From a checkpoint of a small transformer trained on Wikipedia.
Architecture: RMSNorm before and after each block, no biases in attention or MLP.
Training: a variant of Muon for these matrices, 7944 steps.
MLP neurons of a small language model. Each row is named by its layer, matrix (gate and up: input weights; down: output weights) and neuron, and shows model dimensions 0-191. Each number is 128 + 32 x the weight over its row's rms, rounded and kept within 0 to 255. Numbers have three digits each. A neuron's up and down rows have the sign that makes its largest values positive.
A block is one neuron, or neurons of one layer that tend to fire together. After each block is what it responds to, as a language model described it from the Wikipedia text at the highest values.

L2.gate12:077148080160155154165089158136109228109071119087136139100057155146167131165146153183114155108104164059199076113105070168182154106061155104148135138151121104084144150145087194121175116147113115100165152132132137111112118134123102104171178113182126103136120113093095106089134139085096104147160203174125081107153151114117145121102182118129130133138168147068100181158137135130133094118192116083121177142132089074125203111115133141164131125151153150091121102157101135143195123166159119104050132128165110141104156092119103126147068137123131167159130126162074138135081151134127160131
L2.up12:090146084120151163154131160156149214148112118128126121117082129149155140129135155144082168118109168054176115146080097150149139097074113121168159158079123090104165164167096163131198117121138109099173157100113127111143157137130071108168180149172135106137127092097066137104145141111104121153146212155144129109151174134103142116089164125125136122153171151068066196169127139116099096070172108085130160150146129081137171111153154134149112111116182137090126098158106154158211156159155122103062134196131112085131101088132130138140072105121116160191137158155055160165090174138123162089
L2.down12:162147170118112106119143090121132033132151120112100154163140124119116153107128111085102107153111144177110151098185191096086136141192097154093179129118160112135132129129148082112092160111102155170058144163132159149171142103150160126068063116067123181138148184157141157150115097105184134098077073104134133158125128168131106108120094132140116128105053101169147115117130058126153158162113156177113100119141131157126130086131158134110101100063107147172114170090186101075074128098109134057166146117076168140115132164172143164152184121165127037108097128125175086122142068148115123158
L2.gate37:155138121123117106166133100125116096110113100103134158117134181121134098152077072116130138055133104183161108092174104111152156084078113103157109100140091110157136121147205141180132161117112094144137100213127159123145143137158107143125138079186131145158108129115112116069127142170139125135143126099095150098145183162144077153073155141211073116116084120146104125169107089177144174135122078155157087145162142158041153119153126158179108069105122108168145059104119138148098111149203087086171113130159148157140069079143166140095110135045095106104114140139152146111190166122097082097
L2.up37:169139156102123120220100106144094136090095064112117119142117183120156114157140095118108159074174147144234085182174113083122111084087100067146072112132102152157084086150169166142063148109133151142158140174147089103131142144104088139109070091150134162129095091104060166085154130106120161118128137141111120132137165154114095113098157154152121126120120166127096099135137068144144131147123108212184105149165153091092138132137129132168096102084175079126150126116109168114122115137143083150107130160127045112140115136177161154105133114035114187102110102128129074078143158134136150074
L2.down37:094112129137112153080117179099138164152137148153125108105131061131136150135142208116143099182090130117053140143103143164129125177184160110097121139110199088116136155121059112127144071156138135112127127072123150158149105105164150121150166200091132120123163137151167135212110109132134084117090143127171134131146085106157148145157085086036182118119129074110136168117130196109089109140150151106083187095089158155216118108088118110092160155159097178120097165149161095114171173140085136137140124111122185111122152133089109078182134139217162128142110153138152131122084093142114129152
L2.gate187:084131108055108142141104148045124139180161086128089142056082163105122128139181155110168159080132158152092161125110124097135159093066135136118135149151143094126192109101111177123147122141139113177145139175107152128162158165183131102163092098148116105125169162108172133102146085120135173153181174186084083096147103126114108133082138135138105155108137126070169162139066106113141214079135079072150114126111143186141131055152152148082148168143145193128157118071131165103198147143161104088106122158117146123108120103124183102126114096166095140169106121106145085117118174175111079115
L2.up187:090094127050139188173150121118143128077102133100092109151091120111128114098137159167079129142105145077094166091196152116169186142138128151099099161091174123106201132172142068158129148162184131116142132127088130137165151136157106162087202105090144065112077100133124088137135137103134145089179124125084170167162093065112175161119170162147101103167132152080173076083123124105116117090162093125173115136102104130158140128131120073112189163164133071095137140142115099116119124106065174167150092131098109146146078084145163100134154128120121174077146122073090179156157096105140064132
L2.down187:136178131189120077084117123132122110213165141189158156127149117100135131139141078095161120109162068161144105138036117100050054106113136098135197089152083098133073121121137168123115117080101123104131133135166132110106114134116150089136082143186113170153180200114146154112119096126107074154081159130174113113106152161132076109138106100134157170099146097163086188123103151149158193148068160118103127114138150123084128121162113180114112096111120189147117103103147185141162119128167078078134182118135179115120171147143076113116121135131145096165110120149161082100075157159116177113
L2.gate195:114159163116085154143090147108163144155151105118060155172176107121139162109103100064114184118132134119102124128107095128148149105097066214199082176122106103126133134192172142177113107102116120163169122145111159143136177141130131132127098120136172144192130166132071146197123159111129157093076140119165104148097121149086109147090112079139122105101090132129158159121081107034133066088066118147125150168144147070171109161126169165127140139115139085117142113133159083150091112114133056105118106148132159123172125132158097102097172091064133090144117151117060198122113159115093060111
L2.up195:160109127128056161121113115092062132112137167137071112164104113172132165132125136056138142142112106180178125133155091135058133119083100068094126131092076060117110179115136121098068072131121126132138139150129097178111127093131185152103036083127125107121130158140106154132140137119118122068132131120113111154158195161122156059070117118121120112142134131127135146117047137143099104106173120146092057166183116124097136109154071129148130166156144101086129162151140133151131118139147204169058111172118146120132153159146162153106137116142114092114101116175115249094138152131183150108
L2.down195:118136101107186070107183124106152122138106153146214121106121172120095094137143148187119089171122140128116149135159169108162105137157177104111184127124172199141170062103096155136208189108129167107113113076142128105141069142125107138116190145123127134102109077092167046109125114130160103181174105092125157110113095072147135138181118132105123143127164086131113085137221128179138167139124140090128145064078142141101107132103148075109116106119110162146109148116088150103115155131110102112175144088124073149143131105091108137150084147130170197103129138120156023153128091153108159143
Word pieces that complete a word split into several tokens, chiefly "ia" (leukemia, aphasia, Asia, variable), also "ore", "ics", "o" (Baltimore, Critics, Tokyo).

L9.gate18:119124173059121152146143088118097189099141187126077108095099124089146151141162070136116127188108105161116074175120081196108154148117145170164149099096095093157129157138127155150135107061146136166116103183117117101108155158101082140134155135159093085166121099177136102145186118066052154090173114102116106157163192137147138129103132192189100150110151112124077062086090136129153120135096127129117129156144049072131172118099121148132135137158138115125133165067113118153078134057157121132081143083101153087109120116136081119073163087136142173142182144107102172150092127142161168140
L9.up18:085106141059088163146078127085165170123058146097182137129158189101117140184095097162136153175168139181133121100136120133111112115101074120161115070143090079123077170134133115148137139127135130131143127116085157105116109090166111162173169060109100089127165166100107171134179165114111120104138134163168125099144083124085206158114081166140174139203079087135085119120127130134134133064132158069146129140115121150154192170131087134119111101152198099103093109107162070135119137139115163170105135181124062105075106109123162103134120067095160105083127106164152123154084094125150087094
L9.down18:119156142128196099133118157135124084096209188137181099092154152122121100094130104105154112107138111086094127102112169063133106125120191132116131152137129182126126077146143125155154148149125113139124146094148158107175129072138160142119137168099168143115213151084117154099151130171190103150128136149126126115128087108123081118107137065067133140117080152105175157129121134103080125182137136149065108141158155145037118186129186095131134110106115146136127061141156114103147047161158147096137127130152155135188139177166073168170141148152114086122082179115150083045127118059140083145
L9.gate54:093088134146081128132136082088154103119087093152096097145136188106109162084086128139117141120092159092068143168136095162099133164109140141158150133084102107195136167124126138181141102078122145135091126067119112176083103208155143118067137121104179094084141117116121120172116152114091088138168168118104161112090114166136152082122122162128115170123170162114154134137147107140101064118096176136106127092087128107081159090163131090128156199099108079137119035140117144209162100182154131141161165167083120149171137157084099187134129118127195154085162118076123144168157137158067095133
L9.up54:110127056123154077115186172093177147104119099067098093146126105126131113170127087145143164110150113085110159139141116096107147098154184159106151088112166117166196107162119191231141173098101137132152079106114132108142173186153113137094131097062137171117142149114108127134102068098029133171151114161085097095133105108142143122098121157127071088145133120159154168112125088153162153081118123113106146140141032144138143118177164100138110168068121125171110131113082157127161115112119146093136071179120130135171092139054086145124140145154179163136104137153119163137134136049143135121
L9.down54:185102147153125127181113142121162136131151171121185161133127118121155121154168108128120115100160116145196130088133120090156134098116120127123138149180098192091099155112134082082127144109233083136201138152158139088143090081134099140181170134137069131148176130181152142134095142096167143087059155099192151122121127106102113181102135116121130096124129066122123094140095150103139148189146083098145097116156169166125098114114123147128104060158112144119129199130130117080093138086136102113126151130133121078077106114239199077140110133095054059140156108126149105106092102135141139156
L9.gate90:080124120075182139153167118109105092154136138140114079147117105124119150126137118122130168086168087098097097080156096100224126128129160101153120138117107102161105079106132129145100133127154125155110151116086139166162176140090127118088121168135142086172160123163094201070121145055125115145100100131123141070189112105094142136159127162135120149167083181073050166189099161141133131120138096187125145164164069150146127152098100084106143206075112174111136136138184156112064108211153114122125148106142136125042126093165094141101115122172087111087126066135110113093099134135111109164
L9.up90:120201146146122087132176141138197118120148189146088088077153125163111098134082088112127108148197114046191121098170122109125141101138110124089132098160113115140079121099133135156152129103124112194144105133147052104178120124132098148127147097172148070119137168075110170072135057129141111087127129104121117075170105120062162203072155164165090161074141165192128163145155147103129154110173105134087125157137143074160081134146105097146147160126109144135092134172110130121163034142146190144144132100092133099143136174142160091080109127101099133149112105141146153113162130100130133188
L9.down90:138114096062129114146128151090166142130144149161134144168088142161121141152169072179173170073151173110140172108124155177159100181101221148140131124137182106098126111124149152188117116153141137165124080140075127113080119128099116118153131130159156113135133089079102126085151154148100186147097145141125158178134173153101118121131110141074143157135161123140124143093114179112135114084138131111123179102124184137146173117131128118070137191128156162209194127109128146121151154106185081143140115152173147149121152112142063158131104084143152149091072157144153053173127204227180091109
L9.gate273:110164098091197205132071139139138109126127121091144125213118128133080133135133110126153117136151120117110191080118099169091098102104150141121137137106077070089108101108172133062134162121094159144099124146118028133185152154115141169108189118124098061090137202141143132124164110173136157120140152086159133077151134162150121103163160167171146134146150054159083101134118080115156076141118143078116148097138126173125184114086130173109141145106134190098126147140168081166100057125113142162111109133109083113119100144088124112095169065103129091202151128121144123084132133131135067099
L9.up273:175143173116160125132084088118109081117161158116125123131121126194098138130164099145154097132169034136182137143127048104096126123127113155124130201097076074147156162140120104159155150164122141161116083096151148110199135078156115182121153132130170165146148126097116114090120078174103176165126163083115155147178080117100152119112119181155166190058112171170137091133190118068155083181126110215142119097089140124147138128150129149136150117109092144133139092144117123168182096089108089158144129105134084181177095142122130078100120119113101166125143097159121062189114153140125171147
L9.down273:152107091167124126146128158125138194082059137136172116073142141068172142115136191163141134095177153131032116140156125133109153137156111110162118098168129136087098180141130173126100130115164084116119138139137100153116130133108109115145073113154158168103144108114143114134157087138150089128114125196121116093119133114100084144086166135145010069143106090066135132136076136197144157176136111083063037179182109098110061093147151133128126151123139079143164142143118113165167123137176161074111152168074119121098125089146153136110109132177110096079130124096104175124174117120147098149
Final piece completing a multi-token word, mostly country or place names (Guatem-ala, Aust-ria, United States) and day numbers in dates.

L2.gate28:078093164160100162161115126132099108125137120140151181109134142158088093071186154132113129170094139087149163120140152134148130121098109173114112093118085160122093133166091079127127095139115163146098148097164158156176153110153095093110177116091148144114160129165187145165139075074020105113128127152148090145165151100106139166086186160139110154162099125093165131103109174124089139178132082079152172184082130164077095104160099133106176132153114113128209135103178075147112130109116138140062179083105106176084140117125168147068159118106152192142168180119097104172128163071150134112
L2.up28:135111219150095167101147129136083139158143100142100165101181145164139144083140155118157087168143132068123155129179171115159167116119169130124108145112091127115121109162109116119163166079114089100129139123134159174199141132125097124160174141142162152092150172164123176167094086113046101169137122141168152127160126095136165144097156181137175108166099128148085135085156164078099130161113058094134126183125132167125064110102100157136155113120104124123151113092173110113088179115132127100061172089206112192082128126180155098080167138098094169153158194136071085152159150161138128153
L2.down28:175159069078122085121133117142173123084153142084115099172080145112154099159092108116126150081169099179131118135095104112090117118137103109124134155153172156145154114113157149105128146126178106131129135161085111090068110121118175129145079114173096091123101101082084094114153158123218151145121123111060137104095110171122113092186074083150107140088154145125119139139140088167173137055153183217115088102139099064168192128119160107115120147116174159124109118145084122125162165119129102140178082152081157051152110168112084165149115122174102090154084063128163156089108090126100165151
L2.gate69:143158155055122137104107146125139089189112110159190132127161146102123103098148097186129206086143180140098174146097170072115092117118185111124179123057162148130134133135166117122094097138122114132130136152099083153142146135024138110076110112141116096132196156104168165120138148073157124140136096101155147154128129181157105123125119102073143173090112162026143188135153104179090103166100144146123135163136135086171085167117094138161133188157167124179111166160119100158138121117128126146104201103136122168101087082195144075144112106177156128167142134083118102106121159117159140138
L2.up69:094167121076146124090114166117128101187146071124177141061159151106143102086133123143140204067129190162131172138086145065080115116132120161136180068103113149134110121141172117147098081141125121138119139192124114128156103094076153098101113094130085135151193167076115147133133159066119081125138148110154166173138116168126141149107150132106113186137090135030144194138134118159102156173156162086134144164175137121181108121131090159123156205153179101182143141143117111129171116101168125140120192110101110150109087110187136057147120118138116145144156098113145074095120148172148118075
L2.down69:134094128163157139144141118137117158072144156085059122128079145193171166144119140078113084178136069099169078130182083178166139130148075102147070176155109131125110116141128149121171176112141110117163122098140175134116144138190098118111135150103155161111034112158069098144115092160116136128128152178117113120133126075134134127087133149117107086126128116209111058147114141067132117111126111172119115098120115151094169091133173136101155016094072161079152099090122135127112130100122131088156037138107120123173140166078098175106148153106129124094103159171100158158130113109083132088
L2.gate148:152033103118103147159129162158148149170154116120152190094077135116118172148158135133140122121126128117127160114071090137130184067074141070127096139141136134090138097153112159092127085105154175174107101097092179109173160174102200126153186175098121130132143137065111167144162145112109152135150128096105132094119138175220166157181141141145142118069109131120181146145127171135124119098184094149094120140122067188138126134142112095100192132092128129142130196125140170146083105147092122143151140151061067142147076182148146155089099110103066109080104108111150146089179151117149165151
L2.up148:160106090144096121141109166071147102152118101111139139143104154126120153127150111157149079118139143122167163105080163105124148151063146134120090138119132132059155099147113151146147104124111119152078113129160188180160143151066192137170139154139154159088088179090121203134171132150069130123090114048123119116090171170171147167174088084072056157103112160126115093173140174078114081101179108170121143130167103145101131159178144157134141166141140100190131104109167159126070132157112153156138176117120142161117073207137100129097107098101136168148081131137156205069188130115135144145
L2.down148:108203163149127150112074068080111112071122112115134071147150102148147120167124132127115148131136134137122122137157154115163076118150104163111166095073169144144083146139129069145137195137123088072148129144125073121105111056177047114064097069132108132109138091171143061125061141073147128107129127179127110130147137096041090107064134149148136144167115107095116101091188084120152156180045174119159130099163172098169145131103107157130092136129114146108146070136145085124177128124128103108110088099152155102096181082111103116151149170169178146150140144148112092141079105116114133109
L2.gate238:108144156200150146143093187165144143187096114110125133088156199099136108145157133122143095136118116080108115143129094094186079182089147171107106122136089171139091198130136127186091149131124125137140173063070141098135097113082176163136138129132118157143167166112125161112136104145103171095124121100134222179169089145139138145131140070120136128153129153113084140133169109158123132156166072161091129076127101141131144092121165144109211204116103157099094142149165127141135150169113138143099178182139195138057139100174137101123101179177074109135115103189118119151143156177107108081
L2.up238:114129143160111156113090166158149127156054085154109160179175170140106077141098150129122061136145080136165140175120092103140092172081116127077106123128099139153110183155124131164069145165183106147157159081113129095134158095115120125119134107090107138156160154128099111148152134152076125129113058123127158224101101145159155119133162142158142113140146146139164144143126129162139116141193111184127134119161121137133142113164116118123160209152121148046092101163141106093157065140087121151065168141158129075064110116169133123047107108166086115131088112220058095157099139165116157099
L2.down238:114085130100129120128170099080092132096180144049117135085065086102187162146151133094116149131129167142122115097134147123099169110160146136141120170106154141112147087118098153091212109127090132110099129186126124145100154113137117129147129130178151122092141086106148169117107127101153135132145161118135063020153148143106096120088086101102117116113108120126071146099114165122128123090092148055117078182126110138146130145138117150130087016132143103193172144080151162154105159130149119109212064119112110162187137147114122125148152136099172163120176105042148164105155126100157072173
The word-internal or final subword "ic" in any English word, as in hel-ic-opters, Med-ic-ine, conv-ic-ted, Hispan-ic; weaker on other suffix pieces like -ment, -es.